Part of a small language model's weights.
Size: 14 layers, width 192, 2 heads of 96, MLP 960 GELU, vocabulary 4096.
Architecture: LayerNorm before each block, learned positions, no biases in attention or MLP, tied embeddings.
Training: a variant of Muon for these matrices, 307M tokens, 9379 steps.
MLP neurons of a small language model. Each row is named by its layer, matrix (up: input weights; down: output weights) and neuron, and shows model dimensions 96-191. Each number is 128 + 32 x the weight over its row's rms, rounded and kept within 0 to 255. Numbers have three digits each.
After each neuron's rows, "fires after" lists the tokens most often just before its 100 highest values on Wikipedia text that the model never trained on.

L8.up187:093039133107100122146108140168108147160115211133095113098138160122139108100119137089113165099159174145133145099139116117135146137132150167134157052147102141087154129113067156070131123199096142101153117124161134082153143141170095159162065165105119173084048120141080133151150177115094090123
L8.down187:073080078155172144135138129136148080159131073100087216093109148081133146147130094160125104081140068147096185111092137106153139128125152154151072079192137126116098080169132175202093174115094135149103119110137123203127112170107137106082099155100136098140114132091121084164142080134156101117
fires after: "6", "3", "5", "7"

L10.up45:091154164128155141086105111156095110140171142103121125170141167128092160125140129114076144115187137085122123100102167099121160134136115215167152094095126150160084128138084099141129132112190154178138100169173112194100081148172143120038124128129129060138074145123180052142172153201122143131
L10.down45:173110139144113075184078117081119100116128161153151124165110112102178106100142136132119166182130139167136129140124118134123209168110114076126144149090134131133123067135097137149079129122114085053128172117141213145129128078157182117167112118126152138105102133138113133116075103108157204186
fires after: " F", " H", " f", "B", " b", "F"

L8.up391:141133139208097159145100175116130142142114096152109145093115172134109178151139129097156177073120161126123099134142083171181111113111147182171161033111099156148126153145110058117121100154079189108112148110167140146079142134152123159102131128125136132146174147184126102166137142092078174071
L8.down391:093097147082165113171142098109140031170144129103141107143062078101168191131145187158052114112127169143098155121136116053124142092098098121155123095150158130153119145137115125105104142169153112086053115146140116164151107101099133079131139130086177081121132150123129116128162130167126162082
fires after: "1", "9", "0", "7", "3", "6"

L8.up281:159153099112137200139124021085087164118085140120106106091159094134132146112096136119139109085102103136098147141129134139117093135144151140081120149063138119137172063143134055094112129198185150155198143105077088165132186096110160136152128100128127097154213149135132096157116147143149108061
L8.down281:108165117156111113146141157122140142173137120114128096133148109167121115157143075125116133178150108111084151098123094129097144079138141175107136106104168102101149107147169162114141147183106201163138150169132127164143101078166116130092125174089192087156161150081073098081100152112111130100
fires after: "9", "0", " re"

L10.up755:119128085193140118171153161091126132093128124135128090159186219117100136121089061102055176099111106185099118127139140117122128138137149166126101102113110158109155134109096131094163100158137155133170082170192125108129095118167079173161089120102124147071138156111105158159096180106137131135
L10.down755:198163110112221111062145105214122127152115126079165173104139134103132100085174094123135192139124142159146083111127095151098164159171119111131124119084140163114135129110159141143080124122083194136110113131154106139079118139128155107116159139095085137134147144140129125135168147139105186082
fires after: " ", "1", "2", " (", "3"

L10.up5:146134086171134107118135141060169124109115082184081140150146100106115086094110085139084058088106108125060148112178075148112138164159158146111153073096136087122106130149226109117157158179152134101098090131076121114156165118117172095124099191110145188146121094140126152063146149165095135123
L10.down5:112104148098106154090112099190147124112127184095168103082143084112089093132115129114151119154118130179159114141118125175077135162100137146176169091072113133148168169105135156133101109098072119137096100130134129141174097130157095087164138118125173151083138179135132102107106098103092141108
fires after: "1", " ", " v", "en", "B", " B"

L10.up606:128048157126136071201108179162127093158057147098130127093125125135119110130158130126149147115138174154113122110168160142185203155139117149156131075074118133098111190178119131142100158204159111134105160123116135117137147162134119088124071139111146153104090116186126144137181128131126151171
L10.down606:154107144153090196144156104154141162110129076088160148171134173162125129100105148119117091055172145097118180134094131176167129109164133090117135138121138108168138169106142101167187132146137142146121128098148173150079177123085140120118162177088143095161073093116057139125128108089138106100
fires after: "1", "0", " cons", "2", "C", " v"

L6.up639:087153203094071094149167149142101189120119064146091111112138151147116144143140156112197112166131123133170158164066122135174102095128126149135122140085158167210136145195146063116077142150129137090146082124152060123172144121156075148130129078101119134117129127142161091116172095166133103123
L6.down639:183109132168157102167142212124203114052115172071116153174137113132102134086148149142117103153165097200142137104126099090081184123123104180126115137152143115113109123082080140085146165125128112150098125132137098184091094150139157185129061066169141094123076124130141179168154159109158164073
fires after: " I", " Ministry", " Y", "I", "J", "6"

L6.up913:086155091134160118155167154085196115118140121093130144075141159126109176165146153079111130078101103099078156102123100142143136196161167123099171130121127115123097114095092092105167141189178168134139140186158159177153171117143155130085109114081120125094068096117152110086138139159151079148
L6.down913:166146041116177138153134101096132051116145153117176105116162080103135072112136156113121125110111119092174103143146185114120145171113179140114076203146161126101106137110124110131131156076190155120136107139146156174107169115081155122109082100138089173144158144198129116134125048181057124151
fires after: "0", "5", " ra", "6", "9"

L10.up603:101132115117149146167091119128143169156122089126095141093123171160128122085081132163074177056151158179090123162144140079136162132101118169155109063168154079111117147098125122060102143143107091101136079127099140121095118084189153163124108134083087214172074136130111133113095171040115126165
L10.down603:154151173107167099091176012093084132142105101135123164110154117130140160087133058123126135110145098151147161132097124136190101136132115042141165106129120132152124109106094145133103110162119247167146088171097198102104105140096106130142180142144141143118117134080100095103196108151196121115
fires after: " ", " (", " V", " P", "5", ")"

L4.up577:121124104160171114147165139119171126107100168140122089133142130173188114094107116068135092099092104174165126128105141180141133152139155127141135111101090154067133114122139097137077138124122175100168142121157070121100129101169160129120159184119062108077106158122075165160064125065099161103
L4.down577:113124150071100055124134116117120106085161089107145139183134144111082086158140129108202090127132154154156147169119145125120082147180118078152116153120190081096193090132088162158121125108130144186170097096117161111101097117128152119132090101115082075125136124081139136195169104152172148118
fires after: " \"", " |", " (", " an", " a", " up"

L8.up155:134172102105141125128144116126042177179105052103125068129108200137141118086106094153168178161073080125110122130085113077126093117139156175165106169118094062134166158152117106105186110108112100158183136148096145129185126111194132081127071122130082161138126135146164120161126181115135132145
L8.down155:127103105138147092107154130141192130089149125188146101136161083143118172110151109110093113092121110123154078105152194136117120144107153069151146066159161066151142163108114168164043207122144183126129131131102071086142165138093189112085120153094132113095135138091137100148114123171138159182
fires after: "–", " ", "S", "1", " S", " |"

L4.up861:124115151159157123166202157131074165146099169103102100181139096117108130104163153130083167146188122127058169120160084135124139073151164155107086081135124112140136157162098169124122132173091140133105128124155153077125087196135145122163096113129107127112140110131156109130114148137124127094
L4.down861:079100115138115106179151125139106137153110140113100208141086122174097067119175116170162099125152094102126152102147116100147139117127151082150193102125150050176170165163109162149080116066141116142156129160113090204090089169152169099158116110180128112151152137153148123133138132127207111129
fires after: "0", "3", "8", "5", "1", "2"

L4.up913:105190116144113178111134179149139072151103129155129117109112108144115149177094159189162137162120183150141103074118135120171092064132096128136082136136115083143087143053116161134191135146090117132153129148110082194097098204098129130111174120148147055138185139154147110122133152119139111114
L4.down913:144130095121077100120133136112135102120145192117144099138104114149134120137050104138090058096138088140170168124135129085123114102121118116195147178144126163060167091124154132120162106150074059135101074206149134107069113118123128110097155153100127188140120129117092134077137117150187123173
fires after: "\n", "2", ")\n", "1"

L6.up110:173077147123121099113139130113172107095129115073095137149107097108157149089108120129145117078090100063066137085102122176141141135165144091171141138128116150106152114154173116129178164099111141078140135023110136173150092115168132115155131138074122122072145166096140178150158172140137143124
L6.down110:115050142089147161073127143120157147113196165098097121143108084111111108150137136131114122137156153172092121155121150152087112108169110120097175122114123126130106124120128139092105085125103153177147143124113121143090151119132183168150208102136153111157101115166146167172157096174162189125
fires after: " (", " ", " in", " \"", " of"

L9.up62:160118186145132127134079101115174127180128143142113148142105099143127134131186121113111091066123098096084094161183117059163207187093186141134199104090141058188140076142162132088158165116139146108137129152136130159146148151033153090153089091088092127148173101173137176102086106101085109105
L9.down62:052138023122134104151182134124098183098153102170174107087134150068084091114089121120122127118124168142129128054154164133056131160090123168127137071090162204148130137125136149155091080115127189105139095168160099106122134153156089145097185106171179118112132081091125140118120127115113130144
fires after: "8", "9", "1", " ", " the", "4"

L4.up484:131134110107165129154170113113144165123169113136134131184171161170107108103137126111127112105114112170155157119070194156138148176155209152171109098162116165095100104138135061106088135077132131166180131118125163139187132139148149138108128145096139108114142116177083080137101111059190108175
L4.down484:135143155066143121133100127155064154073111119096114145088067103120091109104151126169136120103116145186126116061104162129097115036067137070134103126087151117063163054156116147155150142117172143122142105071144143147135121101102084104145127059123150116154150117158178155191120148149125171112
fires after: ",", " |"

L8.up838:053104114143140115155122106121118170139172172122101133110145160155113152093106061087126088156091159138089170149142132106158091152111181106119109129152116123110138078132126057130145151113134108139143108132204178111097123173159120186176125172110071103084130119133133097128153144081108095162
L8.down838:101072128157162193117108134146118142104124109137090106101053047142087102114170175134211104115035130135130143129122126115140097104122130128137177084092165158116156103100120098151171138129174096159146171098157102106133056109111141177129106115122162143035130117153115123091145104157123141176
fires after: " ", "0", "2", " C", "9"

L6.up54:190112093097101163114109080113084125117104176129174077175188149136120109088134104081127117190148172075067178111087166101148111133103149180179125160133127093129084103121161078063206161102163151068146157113133150121167166121173092141130156126127063184071220127135168133154194160067175144131
L6.down54:133126127098138158175168146167163110077091124147134154173129135110097147115137070138097080075124110108183086138165110073083119113152132084087083115154192142106131135141112153138060154117090103156151135131129110086083178131123162118140099105105123070158093151114106121116124073126120171194
fires after: " ", " (", " Con", "A", " ar", " Chief"

L8.up310:151126145196144108159123128105130146124130147068121080112131115117124140113113121094116193076098087102130092140166116134114082139095129132159044177160217117088098112083162074096145138118136117138091143120143191128113158129107095178164104134057112147117120139148099123149086200126093113118
L8.down310:138151129128161079052156149129093127122125107169104106139135059172174098113124147098131186129127163133104063167156120145070133172117157121066089146164095108158124073052133146082131081138130167142078147085133131194047105171135129195102112084125087150143182110143138095108120099112125182190
fires after: "2", "1", "3", " (", "0"

L6.up821:058095102087106140128139107140124062096125132126094141093173175076135079131154133108090153140103122169034075142131108112116130095143164175170111171169115103110143107139121147105058096118100119158119131143181143157101158167212162194127092180093120141127106121134065142133153065108089139088
L6.down821:173155134138118144158124088127139104113170096118155134156154074137221190086149187137081106096149153188124119150109109145111138120147166156149055147111131134163164118124108099139156135112094094136121145145140037142115162112156127146067175162117123106149142161031138113137075142142230086092
fires after: "0", "2", "3", " ", "5", "9"

L8.up623:137124078143090147178080174094090160155108116116154132097124161118143143101097206104152154103076131110077106146110109106107133110156151200056090139202184124128178128109086096120138126104139122103112132114144127100102168116179091080131138191124103138134143079126103119170154117157158151159
L8.down623:109140058160151159111150112140183092034135163200144120105209167121102095144145072129165140111122125145108190129130121100109164149110126156098089106141116096103078178138082115127064199074083070144123077157085155139173114145096095112120158164157119126111112164095132129106195144142167128189
fires after: "1", "5", "7", "2", "4", "3"

L8.up949:096113175061106191103052125128108157177094148143136094123157118163178103060136128108141121081097105089086158159180143109120126150128134204080139093171159130135159126130091126104126142188165114178186132133117073128110072123179151118120226162115111114111136130137119090169118098175158129100
L8.down949:154132134096149171134124189144159153140155131136169116090155158080095160155127060081105163185133141111136145103113088128100098081159121134113003133174121143113072121139147099139129110084170140142125132078143139088170152198122126056078165170176053163087118084158144137180118155129075092158
fires after: "0", " F", "9", "8", "F", "5"

L4.up107:136109148132134097099156100158099132086080113096128093178093125122159058079087108072124148118086148137093124103110119089119120132090164159113166093097118139169118160148105160121150166094135089099080124078123156152149179112198122110162114116103108145128146093137100132161116146134110149165
L4.down107:130109162128158173169162122081159180104105096105099145172180119135094085124108099101099127161172090048137127143143139178129171155210157145112147081135127124091167087087097144120136200045079094144174155029098132141138121108147133232097137144125133134112175184158149119107095103088118096162
fires after: " (", "p", " '"

L9.up321:118143135131102151032163106091092140120144162090191141160171122162082115111183134144056062128140107086161178090104156175130104116144133191162154133118013122128161122114143169080119159109112184145123111080128159189150154155163191126111121150088150102129146111127150141103110124139109149138
L9.down321:082179143111147139106122130088136170147124092133105134107134125137113168125155083103113135146130090083197156141049137131176098110197116180116115183142093131172113109126126088121133143146147171090080095168117110105116169188115149145163142141120129133116122126121125162133122152164080115127
fires after: "1", "|", "9", " |", "–", "ph"

L9.up576:095161121099130129164088113117126119166129147152140097184107151140101110152118095118091088115119122148104120074144137098145155128121120110165114098164173072105037075132101090170080134093212090157158158184098066138092141138177109161120146133089113185087168088146109072180091134141138093143
L9.down576:124113174133146115134139118175094172186125106129104166095149074058116114103146177097049101147111153206177116091109107111177150143179111121146090112114105155143092136158089118188128162164145149102107114095102132124106138162184112117138144081131145132106171159077116107090149118144128122099
fires after: "0", "°", "–", "y"

L9.up421:081177134137132156155111143097103120121126125115124033163123123152134124113129118112169136131097130096110078124117132155103113117106069152098126128165148139106144117125155123096126192142038130109144161135119114158045177171167143118085195160176110099099166139141093136154131146174146083136
L9.down421:135127178095097109137099138158158163160081158105206160130125173135190124166143087108163110145125112159135142130150168107145130077132066119160176166142094152117116102115151162088130103132113130186170090166135095097125150148121160135128174149060132081082177108134117139101070081106125152124
fires after: " ", "1", " on", " re", "2", " in"

L4.up47:104142176132090098153112161114161133136160142170150112095168134065185119169144103100157151125159123145173111134144105149090132137138163137140103137099088170130173125137095137128088145161120158113030113168127140143213202190149156153158154073067078110143102096133088070122092150122120117065
L4.down47:078144122185096139205146118172118170151126088117112186159174144222124051125139133076107156125121098157077138135122122063122130139106138111129121127153136128176143184156133068106125069076106138181188155220163150115134146100090092068143079182141103104119113070136144139102129096119179082114
fires after: "1", "0", "2", "3", "5", "4"

L6.up113:145150185111116075143096141069126160138144173127083105167098161159122204140143170115165102137142130144120124148172113137116123088103084105148162116082063175169201138072161135129150146098131074077160086112130154146127145155100129152105137128138140147106146150172149073067129099139139144183
L6.down113:128106174111173152143092125125125099120142153159125146122124143108041097078107129136104117170127082170128114113019174136173112137147073135164071138136126094167185120104128167131117141098123157149187138138138154154097127104132148148116156139123125130086137100062111078140119091132102128145
fires after: " to", " +", " −", " U", " I", "I"

L3.up497:113172113132080158130148155118118143163161154110182170095164127104098134160159075187140166114089148182162127139115111108146110118038111054206146144109103173102145169133064143187078097147163132077060115142116156138150131146111133177163177132179090113138063133135085144124083119129087142116
L3.down497:161146086152135078119128171097093174092123134125135062116179189109127097156086169171144111107099136136118119118175135149146126137059124120178116137102080120095080177068105139130177136147148159120068201152136171139140055148147069158078150127109075112124102202105109128126101116085192090169
fires after: "1", "0", "9", "3", "8", "5"

L10.up739:091152103153144169192116084191156116117077123070128112149164162123182161099097081096116035167099114106072133137090101131121124132098122104122123145140145116140135148146170109033121154129116169082127101046099179093134137150157158086108098141086129149115123114115183162132100115173125144115
L10.down739:173111158164129104159092115228120053142115098079156140128108090133088116158135109134122113157112117072105100124133146132163153128165177090146141129114106086159152153147154186133093133057062148142148155136129132165064127156096158076161162144165133185115112166147108117098161164120102115118
fires after: " ", "1", " ch", " al", " Al"

L10.up578:150070046176106131192112157068086084118132105179118142131187109135166123119160119155062094118137110103108132130127086107072133157092160159109193101127163175101169139125094113111116153134124184132106127163127099074135093080123075086176143111057110108089129119116088162160126095114120175123
L10.down578:103124140139093138078099163152173146151157188181132080078180123144084099123118147138117144094121142079113170168099123159141167128072223110112123100135087155152107141063156125112129152103138167136106093161113156146123109157112167136098132150074095147128111096227159102121133097123148105136
fires after: " |\n", "1", "2", "8", "7", "0"

L8.up165:123138146124171126107140122100013211155158144060193115096122116061159162155142085082097094096101134167125098107112141143152131178128105142095077127090126076134096103152178144099157121111070177089112158160065185163096173160124078127129127194101169171137122128142145132119096122170129133146
L8.down165:101169151176209073063128111137101146102123107127163137104156152146153099117133045140164134115126078075099115105182214115117159133149184174184061134107121107113103089151106089104148099102132104119089158161137106101107120054104197077120098104129102156086139151124144128084111176084117141105
fires after: " ", " |", ",", "-"

L6.up321:133166174163125123119131142151086137068087078163130123078154144139154139169128121164129115157184103137073087182094117156149124110133140096112099119161104058126099118118159151089134143190195138105080124101119106134111160136125167100106193095134026101127115163144102168166117137151136129100
L6.down321:093125135169130202084068146161124160083146127130167063119067095064108104172116143142135060106173119115116121146136129143141117103147134114176058107096122140096120156141097150095138147143099167144128121179120127114123126163106101105097146138127139088091194108167173163078089170116131158151
fires after: "1", "9", "3", "8", "2", "0"

L10.up787:063148183139160096107118163120082179144088136175077098129084171100187189142077119150167130154126158133068093114118149104111098129177114166192085122135108155088096105142153129104128109132170092173136103128120149092110091126062129185122109127141107137118108134116096116094204134122113036121
L10.down787:133110160151143134172194150156192109105157145163132137175155122133166166132111134183049171167188108131122098092087114123134113067168116114176049123139124093064134123138091108126113146116153046155135153098117096095117081136084130072159178142140126138158197123141079125124168103111094089140
fires after: "2", " ", " was", " on"

L6.up766:110153101145133133140147152132138150181095162076123145116149142117168086126121110115160188155113105214091116095166103141078164128172157142145139135113086137168146137158115148135097192172169159142108127130147131075166152168166111134174101092106172059112126113105133131103137108154123108139
L6.down766:128094116108121129131092086132122132140121124133146174128150119098163092098181129138132114143115118130089115131056129059171071190143125104139124071160116134153156123092099162139105133099125164223104149163110133182134139107133150034166179156145161084151082156120035117092128116094170140118
fires after: "0", "1", "9", " employ"

L6.up520:089137189149117123140097113095117154140079148120114068082151124146118143127148142099131212091108157131098182096144079130102168190113200150111112074154077109134109157185042115145144230180161110160133162106126108103146179145138172160105103134116131131101127115106134094155132127121120107095
L6.down520:150067150160139111156135141121136100104153107143090128112136119131118084104088130092143150151101174104157115153108144209136151103146155135139063173185189100138111149110163101142158152094125134170124109124156115126104089155102123111123149176139050142108104127128100171119109130145122115190
fires after: "0", "4", "6", "5", "7"

L4.up306:170155134173167202161112147134105147136096133081161113152126163121156100179117134162122207095085109156175058132123145079118100137144115153158101107105121070088121155053118145101160168101127191095110182124128107128131130148106093149142105084144119127155125110123100136097117161092175217089
L4.down306:078128132152147177152117086176113119134134127084141069157077149100197108142121112166149118138192064103191071128113149156159106117209170156129109098135164116086129155100198130096111127172072077145170154152120137123071139115075206122139148142144195106135149146121150100053118199141116129116
fires after: "\n", "2", "1", " (", ")\n", " Preceded"

L4.up32:149137133105141140100176188133165173110149133054152140107166183097144123122159079147115222095083092135077096105118115131123094120085142128148107169105091130096122104134107132099131115117111163111187143164118150174122168121132089137131072114092096124077126103122122147112116191109136202097
L4.down32:123147111146134146134121061103108090103116135110175109196083134174137085101071093107086079160132122155161103134141144126109061144172110092141139056136168110120134155061133121090118125120108142117151150147158115108095091101105198085082148138141073129149191083120117178107062151153131149204
fires after: " ", " |"

L10.up357:087082145085173150175080106112080141190149143109104138103093191147143112152117137096096118107182152132115137091111174131157159104134161104125050139161103090166114057155126133166174121187132157152105112096180140160129141047110128124174176127183094086130151155167115089113140110166155122130
L10.down357:118084136127131128124121171107114113176086131072101133083154086070099081142168196132059139160140124171168105199107096052124137192133126127090152074118111071130064118082152088190173147136141136096126147145143116132138134148112123160069124128106185204116161170149128105132180158119142114166
fires after: "0", "–"

L4.up769:129101161170165101165147161136098129163181095166171068107132131068116153130125102116100109133038091130137098110103129063096083127181107113085049036140173172125093134143118181109108133160122146111161177118098145144124115151128171170100092195175127131081104133131179097108115178097153155076
L4.down769:098154105204095139103094133120116176097085134120132107130135183136154128149126048125144102124122105090152148097085114081167098128101084094139107145146139156089103111049094173195161100146136137070148158103116153095172164149110089136065113160110138186151070112117173134058138170090139195162
fires after: " |", " "

L4.up609:084103100122187132176145137170105108156092164130097128127179116195169194067167097093066159136137131107047154149138098139140095150173158097134174149142107166102124164191127101115141079148091146091136132152143107131067040105171105151143090086064196123116103118158170105150176130083150164099
L4.down609:094080159118064121140187167056081064105172092157079177172122029101157122166159157114176107161145136120131170145196106102100094141149148132112151099126141087115157138063157175144133138104129145103116084149125116191108159134096070093148100114186153137148144089094092130121119108179146138190
fires after: ".", " a", "\n\n", " |\n\n", "-", ".\n\n"

L9.up289:117104109178152172167151143100174152090131132110167123078108144118127129166136181054098188047143165069093061140150138134119183132154164114149141090135117156167125156113065051083158167136115174114110130154156111156105173183098143127144089133106115107143079074087140160118152156179059112099
L9.down289:091152114126128077142173128146155135105111080084110082127167136161108110134110142091155182153160151172130096130157126119085119173067135149084112133142151149098110147105128149135120134184140147145136045158099128055170157152158156138126159132100087073089164112106132092157038140137128140196
fires after: "2", "1", "6", "3", "0", "7"

L8.up649:119133134108158155195123106140141113147175122119158158146113119107151159153117040076087050110132170115161080153119159111098091170177109095089124073127161149103108128102119121144106115122122149086140083098139161111132123109133164132122113197123157127116108126138114114068149140093117119154
L8.down649:142120073089168144082143150075073101109163162141117116143126125119094122150100153077176147073084151125181155113139135130173103041166084134127124145099143147145085174089135128126100078107082192123158077169142154160098087117145107142100156145088152169136083095108123065207135140158143137100
fires after: " |", " ", "–", " ("

L10.up890:133136193077149101123129148114141115101137155104101146110184135095131095127139101110112122161146161153092061181114141073113163154199113110142102157130122190092099124165128110095135169093095164165126112114140162123181124183168173130108106098139151120071115092101145130203158093100141142171
L10.down890:081132142163146208138117078089111172132103093163165114175111133125156096129115141104071123075117075115141091101154126144088035076104143137159240145126091098078119135136152152186043082144138085123101134109155123140175110147101083125143140164127136061176102139156111163155159136135125154128
fires after: " ", " /", " f", "2", "3", " |"

L8.up223:124150137167164110130154118093084134123160051094087076158113182100130155121140113150099138120181069158117125128130109156164116135156111155115147157135146184080118168159152113071200103168126051112119125125119170101135180100146114107098146187144099128130087149139110144128156210104114077063
L8.down223:100072114110111114131133153214137104107107126132143118170109083176150158119121106109147186118146091118164075108169149138158098133169132110174089094076176154123159153083163132152132115141158058136132088064141139171103194126088134095160091178114157093174112119118117087087167123071137161155
fires after: "2", "1", " "

L4.up780:125128151100163134154157131107123136141159119120091057108140114129147188091152117192088181114105119128092122074053091157172110143081174067162144178103090093099164103173133053104128116109092120137106133158135099124105106084172141066098106145102145107098136161136149032083108156133103164162
L4.down780:100162107127184060123130107092112163161134129140105110135123107119074165143162131131152148074062096130133168118187132145112115077108086170136167116155100159214171111107135114131071082176182138117080099164116140170138167122136076062143118115109106170118069106118057103150081119176122159086
fires after: " |", ".", " the", " a", " his", " His"

L9.up267:107129146059146133172159141108113188140109139165132126063161132147135106111158131091080127118186127127171118134089111172158168167151111196126154107165165084072138117186092146107138089122137133144106115134173131088152149146147175160162054071115097140132072094167155099170122054154108173130
L9.down267:147150089122147080065144129104153122170137136106069133144137186141135103108116079126146157134121144147088153156188151127159132155102154162141150121139103156147098141142188116115090144153165190112143076169148156096144138083076089131073147136097060090133177154165075130093142150125116137149
fires after: "0", " one", "6", "7", "1"

L6.up897:083137112114070122158143101174113142097098146123172123132190139130149179088136119124048117146207150078157121161088121109165153079138107140127120136123135070144156123167141073092105151059097135156137121132137127124161080151209138115047135100136155157095123099157180156147116153091073121132
L6.down897:170124126164111128108185172125137155086147091172174134174127143091116132184160119104126100135164110069144160138146104091102116188120148073164103095095134087130081116140129115145156057125142135129162159095088090117133138181105107075096112154135154097091080162110123084091105141149150145106
fires after: " h", " b", " H", " l", " w", "Early"

L6.up387:140106167129163154146098142166103092059096169141170163149165106087138113146106062064193124104097098089132096056155094116118152153159116091151122096136131127151153154132115115126090139199079215081162117115139161129173140176116081162118093141109174130133123128140099130170108150093116149126
L6.down387:104118111087130061112136122131156104126110121162142129163127099128168176142175157141130117181126151151093152085089168074167107161188106070070079146128081120132129111155124116129100146146134179114096124150073111129114193067157140164089110119142096124079149133123152158178093117124149131112
fires after: " |", " L", " P", " (", " D"

L8.up950:122081120151147136153140128122080125151149061096146065112119153098145113124081133114137144146145173138122100116148128101125050119203142200188068076090118161104128139100121151155148084125131124154107149152096112104068107139132129132126106133166100159113148161129150114196141162071123149111
L8.down950:095178160077151103168155099118137154099073124072139121129119036177127144132113109132099148147105147139223065099162114089142164172181109134154140156162135150139098108091118138155108096091091130103102068092189168091082148165163154116111132136129137117172119174098126134212129076123080123146
fires after: " ", "2", " February", " April", " May", "1"

L10.up707:134089153189162143166146153111138187103116125086084104114124110166154119165161113146132146152140092125050129090147103158136106097113155090140106161131141148058166099143112169154157164178115143111107140132173123121184155133175024189082052048084126144102125101129111102143134143180128136041
L10.down707:125110162192151111103092098111138137154129105153114129153110127120151112169113204117097121104099131177135093136162129151131158072125153130106105204158149138056125189099152154105091160150141102156175162128152106125069167126126103131160112124083105083104136125160138167130061097133102174124
fires after: "0", "1", "3", "2", "5"

L4.up168:182147034085177130085114126089103141124167099121216114097157106056129072177100120125120058146095144157157091067093120116089101086188065132105084152124204146079125202182188145148130143115095101143162126174145204136129125090165110133156116134171100112084117121129142142120074126088151099113
L4.down168:167086112124122121133118163137119104075125134158125203096176118137106152121121115158138117082150138136110086140040136138122127148122124067074143152168119067104101135097083169111158096082165154096176150171138123190117113085160163065119136168144169151099139184134146113127140102148124147130
fires after: " |", " "

L8.up636:086134124199121073155035187137075156129088154184144147087144169182133102171139118101082111137200126168107190116132163087117109127163154153136103101130132136126064067147127139138167162193140129145115168173140126120131160098187142172156100125147158080171122134111113058087195110139095114131
L8.down636:136137113122135075167135083121123116139121090118149093096181116113161069135186111175084114169078104098153114156133108146098185173140116088182087135137177103158124090130169147114135120090148114138121121116166103136174192200135140150118134121092127177153163087101172154104113170173185110143
fires after: "0", " Qu", "ok"

L6.up11:104106114119122116212131097094102166074116136075104173102136171117148135117134140096111178115121081154124147110162147071122114159109122157154110070123180088100089150106134110166121080142120164135127151140103109108148142129143087213153176170084119114074138073153187163200125109080160137149
L6.down11:162078125098157130164106105125117101119109078069124121052144091119110177149085138136166134150134127160186122122126125052120153137143172128137205188121112116075137137134101143072123155087102141147128144201173082148107172158156072168147116172091143118146103086078105128174127186120175045099
fires after: "′", "3", "0", "2", "°", "5"

L4.up675:140159136134092135129139115114118095108139103155100113134155167040184105175140107125115130129182087137151130110145144174174093093119104129197097122117145126091162145124118198089157152111139110103098162125103127118154128134154201145134124133135069159122086129160135174168104177133139126092
L4.down675:127194215050128167125100178138119083070176113125132111166228111084114132158117092167102135129106111131160113128164158162126112097218124122163108094137148131166178128143132166066131123176045159164110146136082151106124125150085166086114148141158104186103119097127181159075101099167100092094
fires after: "1", " ", "|", "2"

L6.up940:125098137120112133168102104110070126170088060156153090137146068153114143157139140118164139119076152137092167113192115117198145099171152144189098042081174127152141131136132077150111118197208128111095104104129114111090133108096093130156162143140130085136128141151146121177133097119149143063
L6.down940:081126118161117098141125107142101129160117138102100137147161105164138137126137109231164094082141097120112108113065141133113108114103142153109139092082108165169148102108160138122074148189171195109106155148111114079138122095168118131107133127174153091031135145156197149151121125163112177107
fires after: "0", "7", "9", "1"